Weights of a small transformer language model.
Size: 10 layers, width 160, MLP 640 GELU, vocabulary 875, 3.38M parameters.
Architecture: LayerNorm before each block, rotary positions, biases, untied embeddings, attention and MLP in parallel.
Training: a variant of Muon for these matrices, 179M tokens, 10895 steps.
MLP neurons of a small language model. Each row is named by its layer, matrix (up: input weights) and neuron, and shows model dimensions 16-111. Each number is 50 + 15 x the weight over its row's rms, rounded and kept within 0 to 99.
After each neuron's rows, "fires on" lists the tokens most often at its 100 highest values on Wikipedia text that the model never trained on.

L2.up330:33 91 39 52 39 60 43 35 49 41 66 37 36 46 31 56 64 46 65 49 64 42 55 69 45 24 52 75 54 23 42 43 52 47 39 43 58 36 61 76 59 67 69 65 75 72 44 54 51 50 56 59 40 49 51 58 46 67 42 83 19 42 40 53 62 70 40 49 58 34 46 59 46 38 72 49 52 40 57 48 50 43 61 48 34 38 49 61 26 53 56 34 65 46 45 40
fires on: "ack", "af", "de", "it "

L6.up354:46 31 52 42 58 31 45 45 27 60 44 46 51 65 28 53 45 54 41 61 49 63 43 53 57 65 41 34 53 61 57 74 49 46 55 60 53 21 52 47 48 36 42 38 68 45 54 49 56 62 37 33 36 80 39 57 85 30 55 50 68 25 47 83 53 25 30 48 40 62 39 45 84 49 36 48 87 53 66 19 39 60 57 70 67 47 56 56 23 40 62 58 69 44 48 41
fires on: "ear", "c", "oo", "ic ", "his ", "- "

L6.up12:62 42 60 62 25 35 46 60 49 63 56 65 51 46 52 65 54 41 56 67 59 52 46 50 47 56 55 46 87 03 62 50 20 42 27 57 57 44 46 64 44 21 43 48 66 38 56 39 00 53 46 81 40 59 76 46 12 57 47 37 50 38 63 49 54 38 53 36 85 53 70 56 51 29 37 51 51 59 57 46 59 41 57 25 43 32 73 61 61 29 47 56 26 63 59 33
fires on: "us", "ers", "le", "ver", "as", "enn"

L6.up535:67 52 58 32 40 56 57 38 52 64 66 45 69 58 21 44 46 39 46 46 49 68 48 22 39 25 62 50 49 72 48 58 48 55 59 41 50 65 57 65 57 41 62 38 49 80 35 37 51 37 65 72 52 22 29 47 12 45 34 50 47 73 38 24 59 33 58 46 65 87 52 74 55 46 55 57 26 24 17 57 37 35 58 63 11 39 44 43 46 39 56 56 56 61 37 45
fires on: "as", "s ", " ", "eg", "-"

L6.up283:72 67 45 48 58 59 54 36 71 32 52 60 41 50 64 48 49 49 19 66 51 29 69 51 38 33 37 35 73 36 38 25 50 65 75 49 36 73 66 45 11 50 55 48 34 36 53 44 60 51 56 47 61 55 37 63 58 29 35 69 74 51 37 36 70 42 33 68 29 69 38 23 89 53 64 73 72 38 54 48 28 49 52 43 50 36 70 67 46 27 33 62 45 23 63 58
fires on: "enti", "ad", "i", "ri", "ati", "ov"

L6.up625:51 40 44 80 37 20 67 30 51 53 55 47 66 69 80 63 65 37 47 48 58 60 62 54 37 67 45 72 44 37 58 51 51 50 60 46 45 62 89 58 40 63 46 55 45 71 28 42 62 62 52 28 93 45 24 73 52 55 21 59 52 54 60 36 73 43 51 47 51 34 58 53 46 35 78 59 34 56 46 37 46 28 25 48 45 61 60 47 44 26 61 62 56 53 48 42
fires on: "m", "p", "k", "l", "t", "f"

L2.up47:52 58 25 32 37 72 36 75 52 52 38 61 57 65 76 63 45 64 77 36 59 61 40 56 34 26 56 66 32 33 57 51 41 48 45 32 65 83 57 60 51 28 54 47 84 49 51 41 73 35 63 44 85 57 69 54 17 39 68 57 32 49 36 49 45 73 52 65 34 21 57 54 59 63 56 35 51 25 39 36 32 41 60 36 55 51 55 36 47 59 87 83 52 49 65 35
fires on: "- ", "On ", "= ", "\n"

L6.up213:60 56 62 43 32 54 40 54 55 32 49 39 49 34 44 53 36 40 53 35 45 53 39 50 55 65 68 31 72 37 49 59 72 34 59 55 21 46 47 42 43 38 62 40 55 36 36 39 35 35 49 72 56 60 39 67 26 56 30 49 53 54 68 48 11 39 71 59 57 33 42 67 63 51 65 64 75 82 23 81 31 17 47 43 42 80 25 71 46 30 50 66 46 42 40 65
fires on: "b", "ri", "ro", "bo", "ou", "p"

L2.up41:48 21 54 30 60 49 62 65 47 54 49 41 80 51 49 63 31 86 28 44 44 56 42 50 83 50 65 28 57 48 45 64 74 50 45 56 57 62 15 69 61 34 35 38 50 64 66 40 46 16 41 58 70 65 45 84 69 48 56 42 67 54 42 71 61 33 80 39 59 59 79 43 26 31 56 57 46 56 28 45 59 65 56 42 39 58 52 55 73 63 54 72 28 77 56 24
fires on: "| ", "(", ", ", "1"

L2.up592:18 45 49 67 21 32 76 33 39 44 74 38 31 37 55 62 24 70 44 44 52 49 46 49 60 45 65 83 46 26 63 19 38 37 82 52 73 60 47 61 50 67 39 49 66 63 32 55 55 63 23 34 50 62 45 64 76 81 61 40 38 37 27 51 44 41 27 54 83 50 51 35 63 18 48 63 58 51 23 66 75 54 64 51 54 76 45 66 52 73 59 59 42 63 34 62
fires on: "8 ", "8", "on", "E", "t"

L6.up15:58 47 49 25 30 23 41 66 39 59 44 38 63 61 52 58 77 39 41 20 61 45 39 49 45 22 43 44 26 38 47 53 54 74 48 30 58 68 74 43 38 49 73 34 49 35 73 57 68 44 78 65 64 31 48 42 42 52 29 47 69 26 59 54 42 41 42 64 49 47 28 55 39 36 55 76 74 44 49 45 62 29 52 81 68 68 31 99 48 45 55 50 49 79 41 47
fires on: "pl", "gr", "ist", "play", "ot", "y"

L6.up56:64 34 33 26 37 53 33 70 55 58 74 41 41 48 51 45 50 31 18 52 64 64 27 77 65 73 52 28 26 36 43 68 57 88 44 49 47 27 63 63 56 37 54 35 60 21 62 52 49 53 51 56 64 69 39 67 71 37 09 45 52 80 34 21 53 30 48 28 37 42 58 53 83 58 44 41 50 53 49 48 51 55 50 63 38 69 63 63 52 78 35 54 48 42 26 56
fires on: "d", "a", "k", "b", "z", "g"

L2.up598:50 14 72 20 18 66 54 54 62 24 63 70 17 47 39 65 60 31 55 58 60 32 32 17 31 24 49 47 41 55 59 37 33 42 78 51 47 72 44 42 56 43 62 40 45 54 52 21 58 55 50 41 41 40 81 48 45 33 42 57 71 40 41 55 48 35 60 46 57 47 56 51 67 59 50 80 51 62 43 37 79 34 20 65 64 14 51 62 46 25 32 45 43 58 42 34
fires on: "all ", "fe"

L5.up129:39 32 26 29 33 60 53 49 69 47 32 23 48 45 51 17 62 45 26 60 26 26 42 37 42 51 40 36 71 38 51 60 41 42 40 12 64 65 48 33 54 46 77 33 81 53 39 37 43 56 69 69 24 46 66 57 72 67 34 42 60 70 46 55 61 61 69 47 48 43 53 36 87 25 66 67 67 69 37 59 56 45 60 36 62 23 51 40 41 41 63 56 23 57 23 42
fires on: "sp", "sc", "Sc", "sh"

L6.up390:14 66 39 21 65 54 59 07 39 43 48 46 57 36 57 35 47 79 76 57 48 42 79 52 53 43 61 34 52 19 29 54 85 35 61 54 65 61 57 50 52 16 62 44 49 60 44 37 46 50 40 38 56 35 34 37 46 37 22 43 24 48 75 40 60 40 65 30 40 17 49 66 43 32 61 49 41 87 63 59 41 49 51 70 48 67 41 45 68 59 50 35 55 45 53 24
fires on: "og", ", ", "ab", "is ", "h", "Ph"

L2.up547:40 31 45 50 28 74 49 33 45 40 62 34 50 56 51 38 65 66 55 64 32 26 30 32 49 27 56 44 62 37 37 57 44 43 52 56 27 88 67 39 87 41 46 24 69 56 54 44 64 53 37 74 20 47 43 34 67 15 23 77 55 82 48 41 55 53 58 48 76 51 63 51 58 47 66 43 62 42 63 58 36 25 20 48 84 07 61 43 68 71 56 51 40 57 45 28
fires on: "end", "fe", "; "

L6.up411:36 52 62 40 39 16 57 68 54 44 37 79 88 25 60 37 38 63 39 60 52 57 59 42 46 49 70 43 79 41 76 52 54 61 30 42 72 42 44 76 42 48 28 34 33 37 42 58 47 61 43 62 51 47 35 48 58 58 27 58 62 61 69 63 33 35 65 57 41 49 36 75 56 67 66 69 79 56 66 43 22 50 42 30 40 74 39 70 58 57 77 46 57 43 52 60
fires on: "ap", "as", "u", "ab"

L6.up215:69 61 54 48 29 53 81 38 67 74 44 24 45 70 40 22 74 58 50 50 54 61 80 57 22 52 26 19 28 46 33 37 75 51 49 42 32 60 37 27 45 35 62 57 43 58 67 58 63 32 55 59 41 39 44 54 31 61 32 76 42 58 49 31 44 68 39 46 46 70 45 39 46 67 57 66 48 36 61 47 42 60 56 41 61 60 34 50 66 44 60 44 62 99 55 44
fires on: "gr", "chool", "ch ", "pl"

L6.up598:31 72 36 42 68 57 46 32 67 58 77 26 47 67 48 45 35 67 39 45 60 23 40 23 54 55 11 43 68 36 63 32 40 28 49 67 53 65 64 52 39 33 31 45 74 70 53 63 48 53 53 49 57 67 36 56 56 46 37 39 31 67 09 45 73 42 46 46 59 17 48 45 56 57 45 47 77 46 71 35 66 29 50 44 33 54 43 53 37 50 57 62 47 55 45 42
fires on: "z", "h", "ad", "k", "is"

L6.up599:51 40 59 64 68 19 50 56 42 71 40 53 73 52 48 21 54 57 52 70 66 74 44 42 74 72 48 51 55 54 51 31 25 58 46 47 71 46 59 42 47 42 62 69 67 40 42 54 74 47 48 39 10 63 59 71 68 53 32 67 50 55 48 39 54 45 51 48 53 50 48 56 52 77 69 93 38 48 53 49 38 50 41 38 16 33 43 36 42 45 72 38 64 71 39 53
fires on: "av", "ed ", "m", "fin", "ve ", "re"

L6.up184:53 38 50 27 57 46 55 57 54 86 67 48 44 56 52 42 66 55 68 71 58 40 47 65 15 69 53 53 44 60 27 61 63 68 68 40 42 38 20 39 34 32 82 40 29 49 41 58 67 22 36 25 31 51 40 38 60 67 65 78 42 42 36 55 41 57 36 34 28 50 51 90 32 41 45 49 48 61 50 55 64 49 47 65 63 63 24 34 32 67 43 47 69 65 72 61
fires on: ": ", "th", "the ", "on ", "al", "r"

L6.up385:26 30 57 59 47 70 37 42 81 26 84 42 43 65 65 47 69 62 47 48 26 38 30 23 43 43 42 32 69 22 76 80 43 56 31 49 61 78 50 49 49 69 42 18 42 47 46 43 60 54 41 48 72 36 61 53 61 33 54 43 65 61 44 63 56 67 65 49 57 64 41 47 34 30 60 58 63 44 61 46 66 57 54 63 51 61 65 48 16 24 36 55 26 54 37 30
fires on: "sc", "O", "em", "U", "th", "Sc"

L2.up140:49 45 69 38 56 29 48 32 32 54 40 38 61 49 52 59 50 40 26 44 36 51 52 53 46 56 53 40 49 47 52 50 64 46 34 43 54 93 20 36 48 65 33 54 62 66 45 75 41 76 62 61 47 78 56 43 40 71 45 16 32 74 41 40 48 29 17 61 42 55 36 55 46 28 33 63 56 36 42 64 44 29 55 34 11 81 42 34 48 61 72 50 61 59 87 64
fires on: "e", "on", "si", "s ", "m "

L5.up543:40 47 64 47 50 26 46 74 32 72 46 36 32 52 66 52 57 35 42 60 49 14 50 39 49 88 41 54 73 36 54 53 69 60 60 27 37 62 52 70 31 52 49 48 65 52 50 79 48 42 26 26 61 63 31 56 49 53 31 86 59 73 55 42 55 11 83 39 64 51 28 53 40 59 76 34 41 49 51 36 46 39 38 32 64 32 33 71 68 41 73 52 53 52 49 31
fires on: "oc", "av", "end", "r", "ef", "f"

L5.up628:66 44 60 56 60 52 67 51 82 45 62 49 61 36 23 72 61 37 33 69 33 60 33 62 62 74 50 59 66 53 41 36 65 59 70 33 30 61 55 53 46 48 64 24 75 43 54 46 53 36 31 95 52 51 38 36 41 56 38 58 47 49 59 64 53 67 51 47 41 65 41 60 64 34 57 47 36 51 34 39 21 51 72 31 60 56 10 34 26 49 35 62 63 63 84 19
fires on: "ur", "1 ", "3 ", "7 ", "2 "

L5.up572:69 54 54 68 57 52 33 39 51 32 64 48 68 55 55 51 20 21 75 55 46 79 25 48 79 80 60 38 56 48 37 48 56 49 55 58 66 37 62 49 41 56 32 35 34 54 23 64 65 54 72 48 67 65 42 69 75 74 29 33 33 23 51 46 59 55 80 52 26 57 16 53 16 53 25 87 47 34 47 28 49 63 53 42 48 50 45 46 51 35 46 49 46 59 21 57
fires on: "ur", "re", "ated ", "n ", "r", "ed "

L6.up295:48 08 63 63 50 87 57 36 45 55 57 56 44 51 36 45 30 55 47 28 50 21 72 26 49 44 27 57 49 40 36 46 87 37 68 52 29 45 53 47 37 41 46 69 45 47 46 41 47 66 74 55 73 37 55 31 56 75 39 62 28 58 75 56 80 66 46 40 39 64 54 53 38 33 39 61 59 50 43 49 50 29 27 67 86 42 44 35 37 56 54 54 61 46 33 59
fires on: "B", "b"

L6.up118:26 48 46 58 82 74 39 70 63 50 80 22 42 63 44 48 38 34 41 49 45 51 43 58 29 41 46 50 74 71 28 29 31 58 64 53 38 33 58 26 71 40 30 58 64 32 30 37 74 52 58 59 63 79 62 57 53 44 26 33 67 46 34 49 40 51 34 22 53 53 56 39 71 36 65 47 64 44 55 48 52 72 65 53 67 81 78 38 23 57 55 46 44 52 33 90
fires on: "s", "ever", "g", "th", "sp", "d"

L6.up17:35 48 56 33 54 67 62 74 41 51 63 45 72 59 65 50 63 63 51 45 54 43 58 43 69 73 17 36 30 51 54 48 63 45 51 52 28 49 45 64 28 63 36 77 82 27 40 30 48 41 68 50 50 53 44 53 38 77 43 53 47 52 18 57 66 61 37 58 30 70 50 49 66 50 50 42 52 43 56 61 54 52 47 34 17 49 69 58 47 58 67 65 49 29 42 32
fires on: "ic", "k", "ish", "t", "v"

L2.up187:26 56 44 44 32 43 56 60 70 58 65 63 43 45 34 44 68 53 64 40 52 62 33 85 41 57 65 46 01 44 72 47 51 38 33 46 38 52 59 80 31 73 71 60 82 39 39 37 65 60 34 65 74 52 55 42 44 40 50 42 25 28 40 47 50 61 35 58 35 35 53 48 69 63 33 57 82 21 51 41 62 53 36 76 55 63 56 41 22 39 65 45 68 41 51 51
fires on: "), ", "===", "/", "= ", "of ", "- "

L6.up44:60 37 45 38 49 48 36 44 51 39 76 45 63 74 61 14 44 61 35 19 42 43 52 65 63 37 47 53 53 44 47 70 53 60 65 56 23 72 74 71 44 29 34 61 61 43 00 35 43 71 74 52 72 23 72 72 45 63 52 54 20 32 38 39 57 52 59 58 44 57 43 43 91 47 44 66 33 46 71 44 61 31 46 41 45 31 46 64 59 43 51 42 75 66 47 48
fires on: "l", "m", "um", "F", "fic", "em"

L6.up371:34 62 40 59 54 52 69 33 41 37 89 25 49 60 50 66 60 43 61 25 55 40 52 41 47 46 50 53 67 39 38 63 55 44 53 54 36 85 46 33 93 30 57 66 39 46 46 53 60 79 53 45 53 52 42 43 54 30 57 34 30 50 25 33 44 63 50 33 58 67 49 46 39 52 53 32 45 29 44 55 59 30 42 61 42 73 54 60 37 60 62 60 61 67 70 62
fires on: "h", "st", "si", "is", "Th", "on"

L5.up445:49 53 28 41 28 56 41 66 49 74 56 43 46 35 20 77 57 63 43 35 64 58 51 88 53 67 55 58 46 48 28 39 53 27 70 54 25 29 26 41 60 18 63 33 40 43 55 34 38 48 35 27 26 77 64 43 40 56 28 49 40 47 24 65 65 33 32 33 43 80 69 51 71 04 30 29 59 47 23 75 76 54 59 63 40 33 31 64 57 43 62 42 43 39 45 44
fires on: "r", "al", "y", "ill", "g", "id"

L5.up313:39 53 42 46 33 30 60 80 47 60 52 60 60 50 56 46 36 34 56 31 18 36 69 33 41 51 46 47 66 60 27 63 55 54 28 56 45 50 67 59 74 54 55 44 38 58 33 28 79 59 29 64 22 49 52 44 46 36 25 75 58 52 58 41 60 41 54 57 18 45 43 43 40 67 45 63 61 80 48 43 36 39 52 34 32 55 50 63 44 85 74 40 46 60 63 95
fires on: "ap", "ab", "ig", "af", "ag", ": "

L6.up430:46 43 65 78 55 45 53 58 54 67 54 38 63 72 75 61 53 69 32 51 52 57 62 41 25 28 63 37 27 36 34 48 63 32 50 64 84 52 73 37 49 50 28 47 74 64 33 13 44 37 47 28 44 52 46 46 56 58 42 39 47 57 58 19 61 75 19 45 45 63 69 37 58 34 66 42 41 48 32 39 45 42 33 41 32 66 59 32 64 44 30 76 79 44 48 49
fires on: "sh", "k", "k ", "play", "m"

L2.up116:71 38 58 40 39 52 45 58 34 53 76 24 68 59 76 72 32 46 38 44 54 32 84 40 49 57 39 50 49 62 26 59 31 50 62 71 30 68 46 55 39 42 44 59 67 37 39 54 67 60 72 46 84 38 51 69 66 45 48 50 57 55 39 21 57 28 61 35 68 41 47 64 26 56 53 27 79 51 50 44 56 54 39 63 32 63 25 63 29 33 33 47 73 60 84 69
fires on: "=", "en", "bor", "y "

L5.up430:50 34 44 47 36 82 38 45 49 94 48 42 48 54 51 46 58 36 42 49 49 39 54 66 44 58 45 29 48 32 69 55 39 62 33 52 67 23 58 73 49 74 53 40 56 28 51 50 44 60 58 65 33 53 49 52 54 43 29 32 53 45 49 69 71 55 40 50 37 65 63 63 64 28 25 46 39 32 19 35 48 57 47 84 46 72 29 12 78 52 71 55 42 54 70 30
fires on: "ent ", "s ", "in ", "es ", "ch ", "ent"

L6.up352:65 58 60 54 37 43 28 66 19 26 35 44 41 43 68 61 54 43 57 63 62 34 66 36 43 77 48 71 70 25 54 48 47 67 35 56 65 45 49 17 29 54 37 51 48 54 44 58 71 32 54 25 48 56 52 49 63 66 39 44 44 94 51 17 53 47 29 57 52 58 42 66 47 48 42 46 67 54 25 43 42 60 37 41 61 53 30 51 59 69 67 49 42 69 38 45
fires on: "p", "r", "f", "m", "le"

L2.up406:48 65 30 55 39 51 36 27 49 50 17 39 40 59 50 50 67 38 50 40 38 53 40 59 23 18 57 35 38 49 46 38 52 72 52 56 51 60 41 61 70 51 32 33 46 45 37 39 52 30 62 56 24 37 57 60 53 64 56 58 82 63 30 69 43 45 41 55 64 36 59 32 21 41 33 48 55 29 91 38 56 42 00 56 47 48 51 73 38 73 69 70 42 43 60 48
fires on: "| ", "0", "6", "2", "5", "4"

L2.up7:63 34 66 59 41 27 47 39 27 58 58 45 51 71 47 34 42 35 58 08 66 27 52 74 75 31 50 47 62 45 47 10 54 50 86 31 69 32 36 40 81 26 47 54 37 41 21 68 45 63 60 38 29 39 45 65 21 32 38 60 67 50 55 49 51 57 53 33 25 53 60 42 67 49 75 30 42 77 28 50 34 49 42 47 51 40 52 56 74 60 49 56 31 38 36 26
fires on: "or", ",", ";", ": ", "15"

L2.up605:58 75 30 58 36 23 35 48 44 31 39 39 36 84 68 45 50 50 45 10 53 56 44 67 41 53 36 39 65 32 74 38 50 64 52 57 45 36 62 59 33 24 42 73 63 78 20 69 76 28 56 53 39 52 50 27 63 67 72 42 44 53 31 63 45 40 48 31 51 61 73 46 27 42 60 56 42 25 55 54 62 45 46 67 27 56 73 43 49 61 78 54 77 58 58 55
fires on: "th ", "2", "6", "ere ", "5", "3"

L2.up399:75 50 57 62 65 28 37 26 13 37 42 81 64 50 31 46 59 82 47 34 48 47 48 39 58 33 63 60 40 38 76 38 58 47 55 77 24 64 52 51 35 67 71 33 59 57 87 60 34 68 64 28 27 69 46 54 78 91 74 63 54 38 71 66 59 39 65 30 39 45 46 68 61 38 43 55 57 56 45 60 34 54 60 45 62 66 36 48 44 55 31 26 55 53 61 39
fires on: "on ", "ce ", "up ", "f ", "tic", "ess "

L2.up505:67 44 54 60 31 65 74 38 39 60 47 58 73 55 63 52 56 65 64 62 26 38 53 20 32 57 65 87 61 70 50 44 51 46 40 82 77 40 60 53 50 52 60 46 34 66 76 49 68 49 40 49 62 36 45 31 45 65 52 83 52 51 41 57 18 55 49 13 00 69 65 55 38 60 55 67 40 58 58 76 33 57 52 59 41 58 44 47 40 58 75 48 69 38 58 48
fires on: "ab", "af"

L5.up5:45 33 29 44 43 68 61 62 39 71 48 28 59 49 34 49 45 62 50 57 48 42 61 42 78 42 75 62 52 59 38 51 51 50 35 52 81 39 52 78 66 11 46 74 63 44 18 31 56 71 53 65 33 59 78 74 35 48 43 44 43 46 66 54 55 26 30 55 57 42 38 62 51 60 34 65 31 31 56 27 28 46 49 71 44 65 30 04 56 40 37 60 60 22 73 28
fires on: "ed ", "es ", "ave ", "ent ", "are "

L2.up55:38 26 58 93 53 64 63 44 41 59 43 80 54 68 56 54 58 56 54 49 53 31 36 48 42 43 49 65 70 44 68 37 47 65 74 36 35 49 66 38 52 29 58 52 53 55 57 33 39 35 41 31 25 60 48 34 05 23 63 40 75 40 43 69 45 50 24 48 36 38 47 26 60 69 54 35 50 53 63 58 41 24 03 50 52 38 56 37 53 56 81 49 25 51 36 41
fires on: "The ", "A ", "V", "8 ", "9", ": "

L2.up345:43 46 61 57 25 53 43 44 64 60 56 47 46 67 35 44 64 77 49 74 76 35 46 37 50 44 43 53 65 57 43 55 09 68 51 70 51 43 58 30 32 62 29 56 49 29 78 62 56 83 39 39 72 47 19 49 41 55 33 44 52 42 70 54 55 36 67 51 51 62 45 55 28 65 66 43 38 43 25 55 43 53 55 38 41 70 33 57 55 76 67 66 25 49 38 16
fires on: "pr", "Com", "im", "com", ": "

L2.up606:41 38 36 63 45 51 65 27 68 87 43 67 40 55 57 52 71 53 57 42 58 28 60 70 38 43 76 43 63 29 55 33 46 51 52 58 49 75 26 66 72 30 63 35 46 58 60 48 65 24 35 63 41 72 32 42 40 45 58 59 47 60 32 36 62 48 35 78 23 32 45 65 29 36 43 32 50 42 57 56 85 49 47 38 40 45 59 63 74 54 74 48 60 31 67 33
fires on: ": ", "4 ", "8 ", "5 ", "0 ", "9 "

L2.up410:56 24 70 43 48 44 58 27 44 48 62 48 25 68 42 55 51 81 41 57 41 55 18 50 63 58 55 46 51 37 59 37 83 64 56 47 37 39 73 33 47 57 50 49 55 22 54 49 51 60 26 59 49 63 47 39 47 40 45 38 46 38 32 55 27 36 53 59 53 51 54 72 41 35 40 48 52 53 51 74 36 53 19 66 43 66 70 51 47 18 55 55 69 54 52 28
fires on: ") ", "med", "il", "% "

L2.up216:57 83 57 55 88 46 33 58 09 32 25 67 62 52 24 81 54 54 44 35 29 56 53 37 33 63 52 67 51 48 47 61 61 44 50 79 30 80 65 21 48 78 67 39 49 49 47 58 72 53 56 57 42 58 91 53 69 82 69 73 59 57 45 47 67 40 43 54 58 40 51 60 21 59 45 35 48 45 37 24 56 50 38 66 42 29 62 41 48 44 45 67 65 32 68 47
fires on: "he ", "on ", "c", "0", "ce ", "in "

L2.up450:32 67 70 38 39 64 52 48 37 58 58 40 26 43 54 58 35 29 57 28 80 68 36 62 46 33 67 33 39 45 34 48 39 47 58 26 39 39 52 35 29 49 37 26 58 37 13 44 55 38 30 67 20 44 45 53 55 56 51 50 61 87 29 79 35 99 32 73 76 31 50 63 47 33 70 63 36 62 55 34 41 37 28 52 63 34 71 44 37 61 51 63 42 47 64 53
fires on: "ay", "0", "9", "8", "| "

L2.up149:61 53 52 41 47 69 33 80 50 64 55 45 59 42 75 70 45 34 51 36 35 56 45 38 49 44 35 64 56 57 42 43 75 58 28 63 35 42 52 83 44 48 61 55 50 65 75 82 43 55 47 55 74 34 57 73 19 91 53 31 51 62 35 43 34 43 09 44 57 43 34 43 44 67 37 55 44 41 51 48 30 50 42 40 40 74 34 26 52 67 72 44 49 22 59 26
fires on: "ess ", "o ", "its ", "as ", "ice ", "ue "

L2.up357:51 49 79 59 68 56 47 44 53 67 37 27 58 61 41 51 53 46 61 61 35 51 31 22 47 30 60 60 62 29 73 07 36 45 37 51 48 29 59 74 51 65 36 64 46 73 71 62 49 55 58 25 50 80 67 57 35 45 54 75 37 41 48 52 41 45 32 48 50 66 54 39 53 23 19 66 43 57 55 46 38 45 10 45 50 80 45 29 38 34 65 54 45 43 58 46
fires on: "im ", "ice ", "ke ", "/", "o ", "S "

L6.up638:49 88 56 57 49 82 36 53 58 59 33 53 58 40 51 54 34 56 40 67 43 67 46 44 75 52 92 55 57 46 38 46 34 29 30 63 59 76 60 57 57 33 55 53 50 44 55 52 66 44 42 62 46 22 62 55 35 57 26 46 47 55 43 51 33 20 64 43 50 33 50 56 62 48 38 41 33 67 28 52 79 54 40 66 56 45 51 59 63 72 74 40 42 34 45 48
fires on: "t", "cont", "cl", "is", "re", "ex"

L6.up437:65 37 57 73 68 54 67 52 67 57 46 45 72 43 59 37 44 54 62 65 36 50 68 23 56 49 49 71 80 19 50 47 62 53 42 47 66 49 30 65 50 54 56 47 40 43 59 50 57 20 85 42 82 41 50 69 71 62 35 47 55 49 57 52 75 37 86 57 39 49 26 36 47 26 59 54 43 55 31 51 34 30 37 40 61 66 47 61 59 49 60 42 43 39 46 21
fires on: "re", "em", "ent", "m", "rec", "k"

L2.up553:43 42 54 46 52 47 49 49 24 44 52 42 43 57 46 33 59 32 63 25 67 35 47 37 48 34 41 48 49 55 29 52 41 45 83 42 20 55 50 25 63 46 84 58 43 21 39 50 56 44 58 45 41 33 44 33 22 27 31 59 64 67 42 49 67 56 70 42 34 85 71 48 35 59 93 38 39 69 60 72 47 35 34 52 54 20 51 67 43 29 44 52 30 56 66 59
fires on: "y ", "y", "ly ", "om ", "from ", ". "

L2.up261:24 41 33 47 39 66 61 44 39 50 58 68 52 37 37 60 56 52 74 43 42 39 57 43 41 43 59 64 47 54 56 68 39 58 39 71 32 47 40 87 31 85 31 37 25 60 60 54 61 76 68 61 79 55 41 41 62 73 53 30 03 39 34 41 53 44 49 42 57 58 37 47 23 57 56 35 51 26 45 52 55 61 53 52 68 59 34 63 21 85 74 56 38 53 45 67
fires on: "is ", "b", "0 ", "was ", "), ", "00"

L6.up627:48 29 37 28 81 46 74 80 48 38 66 59 53 42 31 47 42 52 35 23 72 55 46 38 58 19 19 54 18 41 37 58 43 57 47 50 49 45 28 35 35 41 56 54 47 51 43 74 55 67 59 23 57 49 45 45 51 63 67 83 75 73 63 59 78 26 29 23 50 45 45 37 32 46 59 58 78 43 52 49 53 40 48 44 52 30 51 54 59 48 53 43 69 56 67 54
fires on: "e", "ic", "ly ", "il ", "u"

L6.up583:48 76 48 65 81 42 51 55 45 53 54 62 41 35 44 69 43 60 34 49 42 57 83 59 73 35 54 44 32 42 53 53 80 51 54 54 36 26 52 46 64 53 36 39 65 65 33 69 55 50 46 14 71 27 37 61 45 56 75 63 57 57 45 28 63 40 74 29 41 33 79 57 51 49 43 76 35 61 28 71 39 66 61 33 83 70 54 42 60 62 43 33 51 81 35 40
fires on: ", ", "n ", "3"

L6.up489:47 50 60 38 51 53 49 58 30 37 62 35 60 51 62 36 52 25 42 61 47 62 30 23 35 48 43 82 34 39 33 32 51 55 52 45 48 41 55 47 40 22 68 48 30 31 55 18 43 62 38 36 23 49 42 37 49 41 69 59 78 32 38 47 32 60 62 58 35 41 74 34 39 25 67 65 68 51 53 28 31 60 40 28 60 50 44 39 53 50 53 49 54 52 16 29
fires on: "igh", "inter", "ast", "ig", "ar"